Weights of a small transformer language model.
Size: 10 layers, width 160, 5 heads of 32, MLP 640 tanh GELU, vocabulary 4096, 3.79M parameters.
Architecture: LayerNorm before each block, tied embeddings.
Training: 116M tokens, 14100 steps.
MLP neurons of a small language model. Each row is named by its layer, matrix (down: output weights) and neuron, and shows model dimensions 32-95. Each number is 128 + 24 x the weight over its row's rms, rounded and kept within 0 to 255.
A block is one neuron, or neurons of one layer that tend to fire together. After each block is what it responds to, as a language model described it from the Wikipedia text at the highest values.

L6.down70 [ 93 109 143 144 138 135 145 124 121 127 117 100  78 124  89 158 126 141 108 137 156 143 104 112 130  76  93 113  94  96 139 115 149 110 163 158 131 135 116 168 117 126 139 120 175 122 175 109 173 142 147 167 152 110 120 111 118  98  91 159 157 121 125 158]
L6.down229 [116 152 114 134 124  96 104 159 162 157 119 140 125  73 132  88 132 158 157 117 151 168 115 138 187 111 106 148 116 139  95 127 138 130 125 104  89 128 113  70 102 122 140 129 179 129 113 127  89 145 139 118 115 139 153 152 113 177 161 121 113 123 146  90]
L6.down406 [ 95 150 154 190 116 144 107 145 153 141 115 148 121 120 173 146 118 160 145 135 179 130 122 128 111 126 106 139 140 109 148 171 159  91 157  86 154 163 125  91 153 134 113 136 104 118  91  71 109 128 135 144 112 125 157 114 152 120 144 121 100 142  94 102]
L6.down480 [115 118 120 128 114 122 137 113 133  94 100 112 143 101 100 114 103 133 147 119 117 148 135 103 119  93 104  79 141 108 154  92 115 124 118 150 146 113 120 206 141 139  92 104 152 105 143 148 123 173 181 173 162  99 146 143 115 109 138  83 165 142 132 151]
Responds to: Word-continuation fragments. Early pieces of words split into several tokens, especially re after hyphens (peer-reviewed, self-report), plus decimal points mid-number (7.8, 20.18) and LaTeX fragments (\begin).

L5.down118 [112 136 136 137 136 120 120 149 158  79 139 131 128  94 121 104  97 154 100 149 122 133 109 101 116 130  91 155 148 154 111 118 109 155 167 156 173 124 136 132 126 140 154 114 147  93 111 149 138 129 176 129 153  91 148  84 123 106 123 130 144 113  80 102]
Responds to: Word continuations after fragments. Word pieces that continue a split word, often a past participle after "was/were" or a single letter (b-rought, g-od, described), plus table separators after numbers.

L5.down440 [144  98  79 153 103 132 167 139 125 133  86  95 139 159 165 116 117 114 120 126 143  70 130 102 135 140 126 112 139 119 112 125  99 109 111  84 117 122 147 130 128  60 112 124 154  88 109 119 155 164 114 147 121 114 144 117 106  99 141 145 137 123 111 161]
Responds to: Inside written dates. Spaces, commas and digits inside written dates, mainly the space after a month name or the comma before the year (February 8, 2019; 27 April 1967).

L7.down11 [123 106 165 128 121 106 143 147 122 113 139 114 109 118 130 140 117 156 144 158  87 170 101  74 135 182 139 151 125 122 132  88 115 131 103  98 129 136 167  92 129 114 165 136 144  75 131 101 147  83 181 117  95 168 145 112 173 149  98 146 158 109 131 104]
L7.down42 [126 134 117 116 155 134 143 132 159 140 161 176 102 163 122 114 149 145 104 136 132 137 148 168 108 100 116 145  92 165  96 139 106 102  96  89 118  87  99 167  94 128 146  93 108 132 127 119 180 141 118 115 105 119 115  99 182 110  91 147 154  73 108 140]
L7.down115 [103 121 129 128 133 105 102 105  85 125 128 126 118 183 106 118 111 122 154 115 118 107 113 156 149 132 153 122 146 185 178 125 129 140 123 100 145 150 103 108 143 117  59 154 116 167 165 100 142 123 197 120 122 115 152 155 133 145 135 148 113 111 108 130]
L7.down119 [ 82  87 102  98 152  95 167 121 117  71 120  95 146 128 110 138  99 117 176 158 103 181 126 108 108 125 122 149 150 133  91 125 142 101 162  94 136 140 125 123 133 168 157 158 130 131 128  95 117 139 147 152 167 105 119 117 148 117 127 107 137 118 167 128]
L7.down125 [151 109 141 119 132 146 123 120 145 133 136 160 105 130 125 143  97 161  91 131 114 193 167 143 163 112 107 137 131 135 143 162 156 120 133 144 105 139  78 192 139 124 153 170 123 151 125 104 125 119 166 140 164 101 119 124 104 140 145 122 116 114 145 132]
L7.down191 [148 124 124 104 167  93 135  94  59 138 127 112  92 121 130 108 149 153 151 128  89 113 179  91 139 105 129 114 142 118 132 106 186 120 122 160 135 137  90 110 135  94 178 134 115  95 114 114 145  75 126 120  84 144 182  73 144 161 161 139 139 141 113 140]
L7.down193 [126 143 169 145 117  98  97 116  86 116 174 149 118 109 109 118 137 110 129 124 117 125 154 103 108 185 151 118 138 168  94 126 147 147  99 112 145 167  98  90 121 150 113 133 140 104 158 154 103 154 141 101 116 157  97 133 146 110 182 115 115 136 107 186]
L7.down242 [135 152 161 128 141 178 136 124  87 111 108 144 134 126  79 122 143  81  95  98  81 153 147 110 110 136 162 120 120 143 141 106 112 148 141 212  95 144 120 136  64 128 142 140 107 149 126 143 136 118  84 139 133 108  78 118 121 146  95 107 112  84 128 130]
L7.down243 [118 136 151  81 153 115 117 118 125  99 155 122 111 149 145 154 114 134 168 123 112 141 123 102 145 159 133 105 153 135 133 120 129 126 124 145 134 119 137 143 129 109 143 109 154  90 150  99 114 124 134 141 158  84 133 118  92 131 131 155  89 156 106  87]
L7.down248 [117 134 155 116 122  45 143 136 108  92  95 123 129 126  90 128 155 179 116  98 148 135 112 158 148 170 117 137 120 137 117 158 122 160 112 158 129  85 128 129 121 125 157  95 172 178 148 111 146  96 130 116 132 104 126 131 158 120 124 154 113 124 143 129]
L7.down272 [116 143 125 121 141  77 133 150 137 126 154 109 126 147 133  96 103 150 133  98  73 129  93 113 139 172 128 134 156 135 168 133 141 173 138  80 171 138 147  85  96 123 118 135 133 110 149 128 115 112  84 136  89 124 108 111 167 159 132 141 140 100 152 110]
L7.down313 [155 125 126 105 102 101 146  99 100 148 131 133 141 133 148 131 143 120 143 102 109 129 157 136 138 133 153 112 185 128 113 110 126 133 144 173 103 156 147 170 106 140 139 140  87 127 131  89 100 114 121 117 132 126 139 184 105 141 117 116 161 121 117 111]
L7.down414 [126 123 159 150 164 137 136  92 148 162 122 147 133 127 142 111 144  77 151 142 131 163 115  91 125 217 117 125 108 130 116 144 110  99 133 125 102 188 161 161 116 182 115 119 146 121 103 106 132 133  46 116 157 131 164 124 126 138  87  90  92 143 115 115]
L7.down451 [132 155 121 138  83 133  83 116 122 111 113 143 124 127 138 132 117  98 127 124 110 132 132 100 131 108 111 147 110 113 144 163 119 179 111  92 113 148 108 177  85 128 146 144 117 137 124 139 171 114 156 133 153 135 125 129 121 112 144 105 127 170 140  82]
L7.down528 [146 148 120  82 120 177 116 107 116  80 120 154 139  74 132 127 127 120 100 122 142 159 128 105 130 119 109 110 128 112  97 137 147 142 103 147 149 200 127 151 104 129 107 128  76 105 121 110 105 132 130 131 151 140 128 122 134  80 159 120 117 162  90 120]
L7.down595 [ 74 148 126  99 137 104 141 120 145  99 137 149 125 121 119 128 101 109 104 132 115 114 122  99 128 213 125 137 129 148 130 106  79 132 107 115 161 146 136 154 109 113 118 116 126 115 130 160 138 121 105 146 107 123 119  54 149 142 165 138 102 134 170 109]
Responds to: Sentence-final periods. Periods ending sentences in encyclopedic prose, often after numbers, names or measurements ("2–9 mm wide."), plus decimal points inside numbers ("166.76").

L5.down505 [142 143 133 125 132 175 123 170 165 126 127 151 127  92 144 125 111 145 144 135 133 129 147 114 125 146 123 156 117 128  79 136 149 133 124 149 101 107 124 161 141 104  94 163 158 111 143 135 175 120 109 137 160 139  88  81  89 163 137  96 153  85 116  99]
Responds to: Inside multi-word names. Tokens inside proper names and compound terms, mostly hyphens and "of" joining parts, e.g. Crew-7, Vice-President, Bishop of, Journal of.

L7.down13 [154 150 138 147 135 149 143  59 100 146  89 138 140 155 143 138 127 137 137 155 104 106 122 141 136 147 113 115 136 135 140 121 145  84 123 177 127 111  81 126 135  94  95 107  90 147 108 111 165 125 161 120  75 164 120 162 130 127  82 118 133 129  96 137]
L7.down22 [145 193 132 136 100 118 149 110 127 171 150 132 158  91 109  80 105 166 101 136 154 137 118 155 104 148 149 128 135 158 102 130 157 131 146 164 164  85 102  98 117 161 102  95 151 153  96 117 130 152 111 136  88 110 127 109 123 151 127 145  74 121 124 118]
L7.down37 [125 144 160 115 154 193 184 145 111 119 139  99 156  84 161 110 166 104 114 134 108 138 117 143 137 103 134 136 137 148 145 132 122 134 116 185 146 159 149 100 130 157 116 119 122 191 107 115 118 166 129 131  98 141 133 106 123 150 177 114  98 129 128 161]
L7.down78 [ 97 109 104 142 137 159 167 123  88 153 131 107 165 136 109 132 100 108  87 154 112 141 139  95  97 121 110 189 136 154  87 118 118 111 130 117 104 114 113  97  72 118 108  93 142 123 125 139 139 118 126 130 121 167 167 137 141 139 130 129 120 149 136  96]
L7.down129 [135  94 112 140 179 154 146  99 124 136 135  99 122 142 137  75 132 110 108  57  93 108 104 123 129  88 125  91 119 124 144 117 142 150 129 106 122 108 138 141 126 138 123 142 187 140 149 126 125 142 138 148 131 129 166 104 119 109 179  89  98 109 126 137]
L7.down136 [122 120  85 119 175 157 124 124 172 161 130 130 157 180 128  83  93 108 105 119 117 120 156 176 108 162 124 140 108 130 105 141 133 124 100 127 113 147 108 115 158 126 104 143 127  94 155 148 119 129 107 109 121 102  99 139 116 125 116 137 118 109 102 119]
L7.down159 [150 131  95 120 131  87 138 139 148 131 149 131  95 112 120 129 117 130 121 123 133  90 109 127 108 134 103 115 138 144 155 134 158 145  97 187 117  77 103 106 131 148 120 121 143 122 121 100 123 161 143 130  74 118 106 150  87 181 147 109 123 118 106 115]
L7.down166 [114 142 145 107 170 137 104 109 111 111 135 112  86 140 103 118 120 126 146 119 172 125 100 129 132 139 140 106 157 108 115 139 121  85 119 165 145 140 101 140 131 114 199 144 108 134 119 172  85 141 117 133 118 133 130 123 144 171 134 104 152 124 154 156]
L7.down199 [ 81 105 125 115 120 133 111 121 128 131 135 134 173 158  68 159 138 113 153 114 103  95 114 150 126 107 141 108 140 138 110 160 143 128  97 106 154 124 107 114 155 132 119 127 138 135 105 114 121 133 137 110 128  62 142 132 118 114 125 136 126 122 116 138]
L7.down262 [124 182 107 167 130 151 121  98 158 140 136 172 171 113  93 139  66 168 145 135 132 112 159 100  80 120 121 110  98  98 152 125 148 126  94 124 133 143 157 125 109 102 117 167 138 146 128 117 127 131  93 134 195 150 107 115 120 121 125 115 125  97 104  81]
L7.down310 [128 165 144 101 157 145 136 157 129 114 158 129 143 137 143  86 127  82 135  81 152 100 129 135 144 168 106 107 176 133  96 121  78 151 124 172 168 102 118 151  73  93 142 107 101 113 118 122 112 154 153 111 133 102 147 168 120 144 156 114 113 107 104 129]
L7.down412 [158 142 114 133 146 130 137  80 135 176 150 142 127 126 108 115 147 117 113  90 123  89 103 113  99 125 121 134 141 150 221 119 125 108 112 139 112 128 125 173 134 107 116  87  87 130 151  95 143 158 133 127 143 130 137 149 123 101 102 117 130 144  93 112]
L7.down473 [161 135 138 114 136 139 162 139 143 190 149 171 105 133  91 102 143 113 138 120 150 118 124 136 108 121 131 103 149 137 143 121 154 150  77 107 147 123  99 100 133 115 104 172 106 147 142  99 145 170 147 153 130 123 125  78 127 126 140 138 104 153 116 109]
L7.down578 [138 134 117 125 159 192 151 129  96 136  98 143 114 124 118 146 100 119 105 101 130 111 127 139 116  76 128 161 123 130 161 147 116 108 153 148 150 141 133 157 126 178 124 159 100 134 108 135 113  97 100 120 130 157 131 157 114 137 130  96 132 105 175 130]
L7.down580 [141 133 139 101 137  91 139 152 112 116 150 199 106 124 101  81  74 128 117 131 117 157 119 121 113 145 103 114 148 134 154 133  84 156 113 199 126 105  73 106 125 153 119 135 151 150 111 140 104 161 180 138  95  93 118 138 142 102 111 106 154 163 124 128]
L7.down589 [127  90 119  97  93 114 143 128 124  95 155 125 119 131 114 109 144 118 122 129 141 164 135 151 122 134 165 135 119 133 109 136 161 186  82 135 117 140 139  79 157 136 174 121 114 130 107  86 158 142 122  70 156 121 166 134  92 116 143  92 172  95  94 111]
Responds to: Hyphens in names, table row ends. Hyphens joining parts of proper names (Grgin-Fonseca, Monte-Carlo, Marie-José, Brighton-based), plus line breaks ending wiki table rows after a pipe.

L6.down10 [157 142 141 111  87  76 208 111 145 135 126 117 103 117  96 114 143 143 115 120 129 127 113 125 134 100 105 146  76 139 110  85 160 142 133 138  93 122 101 161 165 143 124 165 162 123 138 125 135 101 115 145 121 147 114  94 106 172 175 147 124 119  82 126]
L6.down88 [119 125 114 155 163 130 117 122 105 126  83 123 161 121  83 109 129 113 160 114 117 130 120  95  90 146 127 125 140 160 133 119 121 100 140 124 169 134  96 166 110  94 129 139 120 143 126 142 144 171 120 124 157 106 110 119 149 173 141 185 127 173 150 137]
L6.down203 [124 124 160 147  94 143 150 123 154 136 129 140 154 128 115 134 150 140 140  97 119 129  69 150 104 137 132 145  92  94 135 152 117 127 165 116 176 156  97 190 132 118  94 141  84 127 101 113 106 168 106 128 153 107 115 181 128 143 139 167 141 115 101 105]
L6.down344 [ 79 149 117 121 134 125 103 146 127 112 157  99 132 132  87 128 136 130  96 133  91 141  93 146  84 121 136 110 116 101 134 130  99 165 137 136 149 122  83 149 126  82 148 183  97 137  89 142 163 129 132 152 150  96 136 207 131 130 102 154 181 129 123 169]
Responds to: Row and line ends. Fires at the end of table rows, on the closing pipe or newline after the last cell (e.g. "Christie's, New York |"), and on newlines ending paragraphs and closing == heading markers.

L7.down35 [128 125 129  99 156 112 153 140 124 117 175 108 137 144 150 125 117 118 113 101  97 148 147 123 116 147 117 147 106 153 116 138 107 158 132 107  92 124 138 151 169 140 155 148 115  92 146 114 154 173 174 124 131 135 137 132 130 122 139 113 137 122 138 116]
L7.down61 [149 141 138 122 112 137 156 135  96 138 130 134 143 102 137 103 117 177 116 189 113 154 172  77 122 180 110  93 114 150 118 159 137 151 158 130 123 117 123 131 142 104  94 117 184 120 167 139 111 120  98 107 120  77 138  83 120 154 112 119 143 125 122 139]
L7.down131 [ 95 105 137 105 138 126 109 126 107 166  86 133 141 102 102  80 153 128 160 179 121 135 138 109 151 125 132 113 150 134 106 140 121  69 122 128 105 110 129 114 132 130 176 175 126 136 140 173 126 118 112 146 161 130 131 117 118 106 121 147 107 156 153 103]
L7.down161 [166 117 169 148 124 135  55 105 105 106 138 136 110 147 115 153 131 112 144 116 122 109 117 113 123 137 116 132 157 129 152 146 102 122 147 137  98 151 104 145 128  90 127 142 145 116 137 172 149 107 147 144 110  94 152 113 140  96  73 125 130 136 125 151]
L7.down162 [151 111 148 143 126 139  96 129 140 133  97 153 100  69 123 122 174  80 138 131 140 151 143  84 123 155 127 146  68 125 122 114 141 108 102 123 171  93 130 153 143 172 169 131 152  98 141 121 149 139 131  99 186 123  92 145 130 139 125  91 143 145 110 156]
L7.down214 [162 115 129 161 153  93 132 124  75 143 124 134 137 179 138 114 149 114 106 120 178 133 152 114 153 176 152 114 123 136 137 127 108 115 139  72 115 122 156 123 118 105 146 154 150 105 146 133 114 147 107 104  88  97 170  82 109  96 136 122 122  84 111 121]
L7.down253 [136  71 168 129 151 127 117  86 155 106 134 192 108  98 141  78 125 151 146 123 121 166 123  94 121 102 101 153 116 167 120 103 172 124 127 118 138 123 116 143 164 165 133 126 118 124 159 134 124 114 125 113 140 163 156 108 114 124 173 110 129 108 106 109]
L7.down256 [102 122 117 144 184 128 146 110 136 106 123 131 119 169  91 123  77 164 157 102 123 130 133 130 136 102 131 128 114 140 146 109 111 140 140 138 123 143 164 138 150 122 178 130  78 130 150 121 122 152 145 124 152 119 110 147 104 131 146 106 118 154 131 149]
L7.down334 [146 111 141 144 154 140 105 138 125  98 151 167 132  96  99 139 119 108 117 145 143 130 135 142 169 135 135 120  81 112 147 136 118 132 138 146 136 120  68 176 141 149 130 132 103 126 163 143 106 117 152 148  87 141 146 131 129 130 140 131 135 103 158 103]
L7.down341 [111 110 149 128 100 148 123 135 104 116 132 155 119 153  81 116 145 103 151 147 116 127 104 155 135 168 164 148 141 135 115 155 167 159 108 132 169 165 115 114 149 100 128  83 126 135 148 146 174 168  65  81 153 114 107  95 105 123  64 151 101 153 101 151]
L7.down351 [117 121 180 132 149  83 135 104 157 105 124  99 122 120  68 138 123 158 156 158 128 161 136 150 141 141 167  97 139 164 106 132 111  88 166 137 145 115 127 116 110  78  97 131 143 103 113 123 106 109 110 167 108 119 117 122 102 128 131 141 100 154 139 142]
L7.down381 [126 178 125 112  99  99 104 105 151  92 138 146 128 114 147 101 111 104 134  86 137 133 119 125 166 150 138 101 116 117 106 148 120 171 135 183 179 133 127 106 122 167 106 107 140  99 150 152 145 107 110  95 176 116 102 130 140 150  98 147  96 134 152 147]
L7.down442 [141 101 142 158 138 150 116 117 163 161 119 109 133 137 125  96 115 136 157 121 143 118 129 122 123  96  82 105 133 154 122 181 145 178 134 134 138 137 122 107 143 100 119 122 109 183 120 120 150 133 114  94 137 122  93 117  84 143 106 114 156 141 119 129]
L7.down489 [148 116 127 120 108 101 185 115 124 145 126 141 174 115 135 123 124 124 112 132 140 147 104  98  99 130 124 107  61 132  97 137 155 107  99  96  99 115  87 128 111 139 101 187 169 107 133 103 160 134  86 108  86 138 101 124 144 134 148 120 120  82 117 105]
L7.down507 [183 135 157 115 141 105 130 159  92 190 150  99 108 129 153 141 142 118 164 119 116 167 110 139 182 168 147 170 146 123  85 155 143 153 136  85 164 121  79 121 144  90 159  90 159 123 133 106 131 144  88 156 139 106 126 106 158 137 122 117 131 132  99  83]
L7.down520 [115 143 120 121 107 158 138 158 136  96 144 167 165 105 101 110  93 156 107 169 169 136 158 147 127  97 108 160 121 109  86 132 120 110 159 160 143 134 122 137 125 164 121  89 132  80 133 133 149 134 158 138  99 126 139 136 141 130 127 116 172 139 138 113]
Responds to: Past-tense verb endings. Final suffix tokens completing past-tense or passive verbs split into pieces (-ed, -ated, -ized), as in eliminated, disorganized, owned, usually before by/to/the.

L6.down207 [122  95 146 151  75 147 136 140 108 133 135 123 189 122 106 144 137 152 131 115 144 137 181 156 117 165 106 145 132 144 163 111 139 102 129 109 105 129 120 105 132 125  78 153 139 128 113 128 134 154 120 149 140 161 111 121 134 147 104 146 138 107 123 101]
L6.down312 [138 115 130 101 104 113 100 124 113 152 123  91 120  69 127 109 117 164 113 162 130 121 125 107 117 102 112  69  88 155 135 136 127 134 120 121 168 134 133 101 139  91  98 108 181  96 132 133 156 114 142 166 140 100 113 128  73 126 137 106 142 183 121 136]
L6.down389 [ 85 101 158 131 110 142 101 110 171 111 162  96 124 146 145 147 140 161 135 113 147 113 103 141 112 129  73 167 145  93 136 117 146 112 126 103  64 149 170 134 121 105 107 173 150 149  98 106 116 136 136 127 106  86 154 135  87 129  96 140 140 119 154  95]
L6.down458 [150 159 119 184  71 137 108 114 165 139 106 100 141 132 153 106 112 126 161 181 108 127 115 128 119 113 113 158 101 137 180 102 113 102 119 130 177 126 146 142 134 141 120  89 153 124 110 132 131 123 143 147 100  85 124 127 122 103 133 153 133 140 134 155]
Responds to: Main verbs after subjects. Main verbs of a clause, often past tense or the end piece of a split verb, right after a subject or "to", e.g. found, served, att-end.

L7.down55 [118 166 102 127 126 121 137 112 107 156 117 129 123 113 143 143 140  95 149 142  73 100 109 108 204 146 111 118  94 118 121 133 125 121 155 118 114 151 111 155 147  88 128 159 131 152 105 113 152 149  83 157  92 149  96 129 170 111  98  92 132 140 152 124]
L7.down59 [117 145 150 167  72 136 111 164 159 115  99 124 155 116 172 122 123 169 126 121 162 166 131  79 114  79 138 107 143 113 126  93 161 164 142 138 115 162 124 190  91 121  97 103 114 120 142 122 143 130 142 151 145 117 132 119  87 129 131 154 148 118 139  95]
L7.down134 [120 147 129 135 109 106 132  93 125 169 138 118 169 129 166 134  88 129 174 162  92 143 109 122 170 134 173 133 156 107 111 153 131 135  80 100 123 145 103 130 132 152 116 105  93 145  85 144 136 139 106  99 124 105 155 100 161 155  91 120 171 119 188 116]
L7.down140 [118 123 104 130 120 136 181 116 115 125 134 179 110 127 129 158 138 134 135 139 152 137 110 115 143 134  85 153 161 124 119  99 109 141 123 145 109 156 146 139 114 167 122 168 126 115  68 101  98 123 111 133 143 107 149 173 144 117 121 114 124  95 135  66]
L7.down187 [ 93 125 131 121 126 109 118 151 208  66 127 134 120 118 152  88 145 111 144  94 108  94 112 109 119 163 148 103 126 118 100 121 116 152 133 243 103 111 148 140 109 161 116 142 124 103 105 143 114 114 166  99 116 115 103 110 122 117 126 125 130 115 131 147]
L7.down254 [ 97 123 115 125 134 115 176 159 127 124 104 135 186 159 143 115 144 148 147 155 122 140 145 112 119 149 136 177 133 111  98 118 127  97 124 166 146 120 124 144 149  97  92 145 112  95 129  72 103  98 129 115 141 132 136 132  99 107  94 150 106 133 136  93]
L7.down266 [149 162 117 158 109 153 132 124 127 138 147 125 109 126 137 110 141 149  90 138 154 117 134 149 110 131 140 166 107  97 125 122 130 106 110 159 107 145 136 136 106 107 157 123 147 122 102 113 148 147 146 144 106 136 126 136 118  98 158 195  97 176 105 139]
L7.down314 [123 165 140 121  75  95 123 156 156 147 148 146 102  99 129 144 147 155 146  93 157 118 104 143 133 106 123 131 110 112 126 160 134 120 124 119 111 112 146 101  97 134 146 129 101 106  97 140 103 161  86 132 122  96 147 140 119 148  97 170  52 121 107 127]
L7.down333 [109 118 134 147  84 126 143 113 136 154 127 118 111  93  81 118 111 153 101 106 102 127 175 128 121  99 102 116 115 111 165 147 139  68 136 212 158 154 111 149 118  71 137 204 123 143 142 117 126 169 149 144 128 146 112  91 144 127 111 158 109 131 144 139]
L7.down355 [122  92 154 134 156  99 149 161 120 115 118 134 157 129 135 144 118 157 157 133  70 106  93 104 120 119 129 108 144 112  92 158 135 134 106 111  89 136 137 132 150 138 116 105  81  99 137 141 135 178 146 135 133  82 134  90 132 132 159 104 117 146 131  96]
L7.down400 [122  97 107 125 131 126 146 162 136  22 118 105 115 128 136 152 177 135 103 136 130 136 108  94 138 111 111  99 137 116  79 109 102 154 129 170 141 140 107 133 172 171 125 155  99  84 105 163 127 128 131 108 158 159 125 142  93 133 169 126 124 149 144 140]
L7.down422 [156 103 172 152 134 137 130 114 128 140 134 152  97 128 145 119 105 106 140 105 129 141 130  97 149 105 103 146 124 131  94 103 101 116 105 125 137  86 173 141 120  81 144 172 150 121 111 134 150  99 131 101 115 119 115 112 114 145 130 118 112  90 168 164]
L7.down434 [116 156 146 126 111 105 106 142 145 114  87 108 116 130 146 104 131 155 105 148 128 131 129 118 154 112 131 170 120 130 128 164 140 113 119  59 126  85 144 128 159  91 114  93 126  87 142 119  90 154 117 132 146 127 115 116 144 108 151  97 124 122 154 144]
L7.down532 [155 107 120 144 117 134 130 123 128 133 123 109 112 144 121 141 142 105 130 134 132 147 119 112 121  96 138 146  96 152  85 160 116 130 141 123 106 149 148 181 100 163 139 145 145 131 144 123 108 109 149 113 134 138 106 119 188 126 133 169 106 116 105 138]
L7.down550 [138 121 126 112 135 107 132 137  93 143  86 121 124 141 102  89  79 109 129 151 114 166 113 147 149 137 110 139 128  79  95 114 108 141 134 126 132 147 128 142 159 115 152 109 120 185 134 110 119 146 149 124  97 135 144 149 105 167 124 113 114 149 156 141]
L7.down581 [130 160  92 122 120 153  82  94 132 121 134 153 121 117 149 107 164 125 112 141 157 163 136 158 101 136 139 184  88  68  97 106 108 141 148 177 134 103 153 152 117 141 144  89 119 100 153 153 148 110  76 124 117 137 163 118 109 148 104 113 141 110 158 115]
Responds to: Space before day number. The space token right after a month name, or after "born"/"on", that comes just before a day number in dates, as in "June 1", "Released: March 16".

L6.down95 [137 167 111 106 136 157 140 174 166 129 138  88 113 116 127 136 145 197 126 102  95  95 121 136 137 141 123 125 140 169 114  93 163 131 121 112 125  98 134 163 163 136 183 104 122 155 144  93 123 144 115 164 115 139  68 109 176 114 130 190 108 114 127 165]
L6.down172 [123 126 107  67 136 118 141 156 116  90 145 107 109 149 152  89 157 139 121 121 136 147 126 149 144 138 130 133  92 150 161 119 126 149 128 121 159  97  83 123  96 138 140 124 138 155 129 115 112 152 138 176 119 113 100 150 122 162 150 143 150 141  71 145]
L6.down252 [110 156 120 168 123 165 139 151 139 121 139 150 127 161 148 127 116  82 164 122 108 153 142 122 138 149 122 102 122  87 119 140 166 108 137 145 144 117 138 165 181 152 102 108 115 135 119 148 131 112  93 143 114 111 111 108 156  64 112  89 140 141 147 128]
L6.down525 [184  94  66 145 124 135 145 166 145 141 137 124  96 141 162  99 159 141 127 136 119 145 121 129 100 186 124 133  95 149 153 159 140 134 126 159 116 118 109 154 137 113 100 135 127 100 115 109 154 118 113 141 121 118 166 102 140 115 144 119 146  90 152  96]
Responds to: Dates awaiting year. Tokens inside date expressions just before the day or year number, e.g. the space after a month name ("January 8"), "of" in "As of 2004", day digits.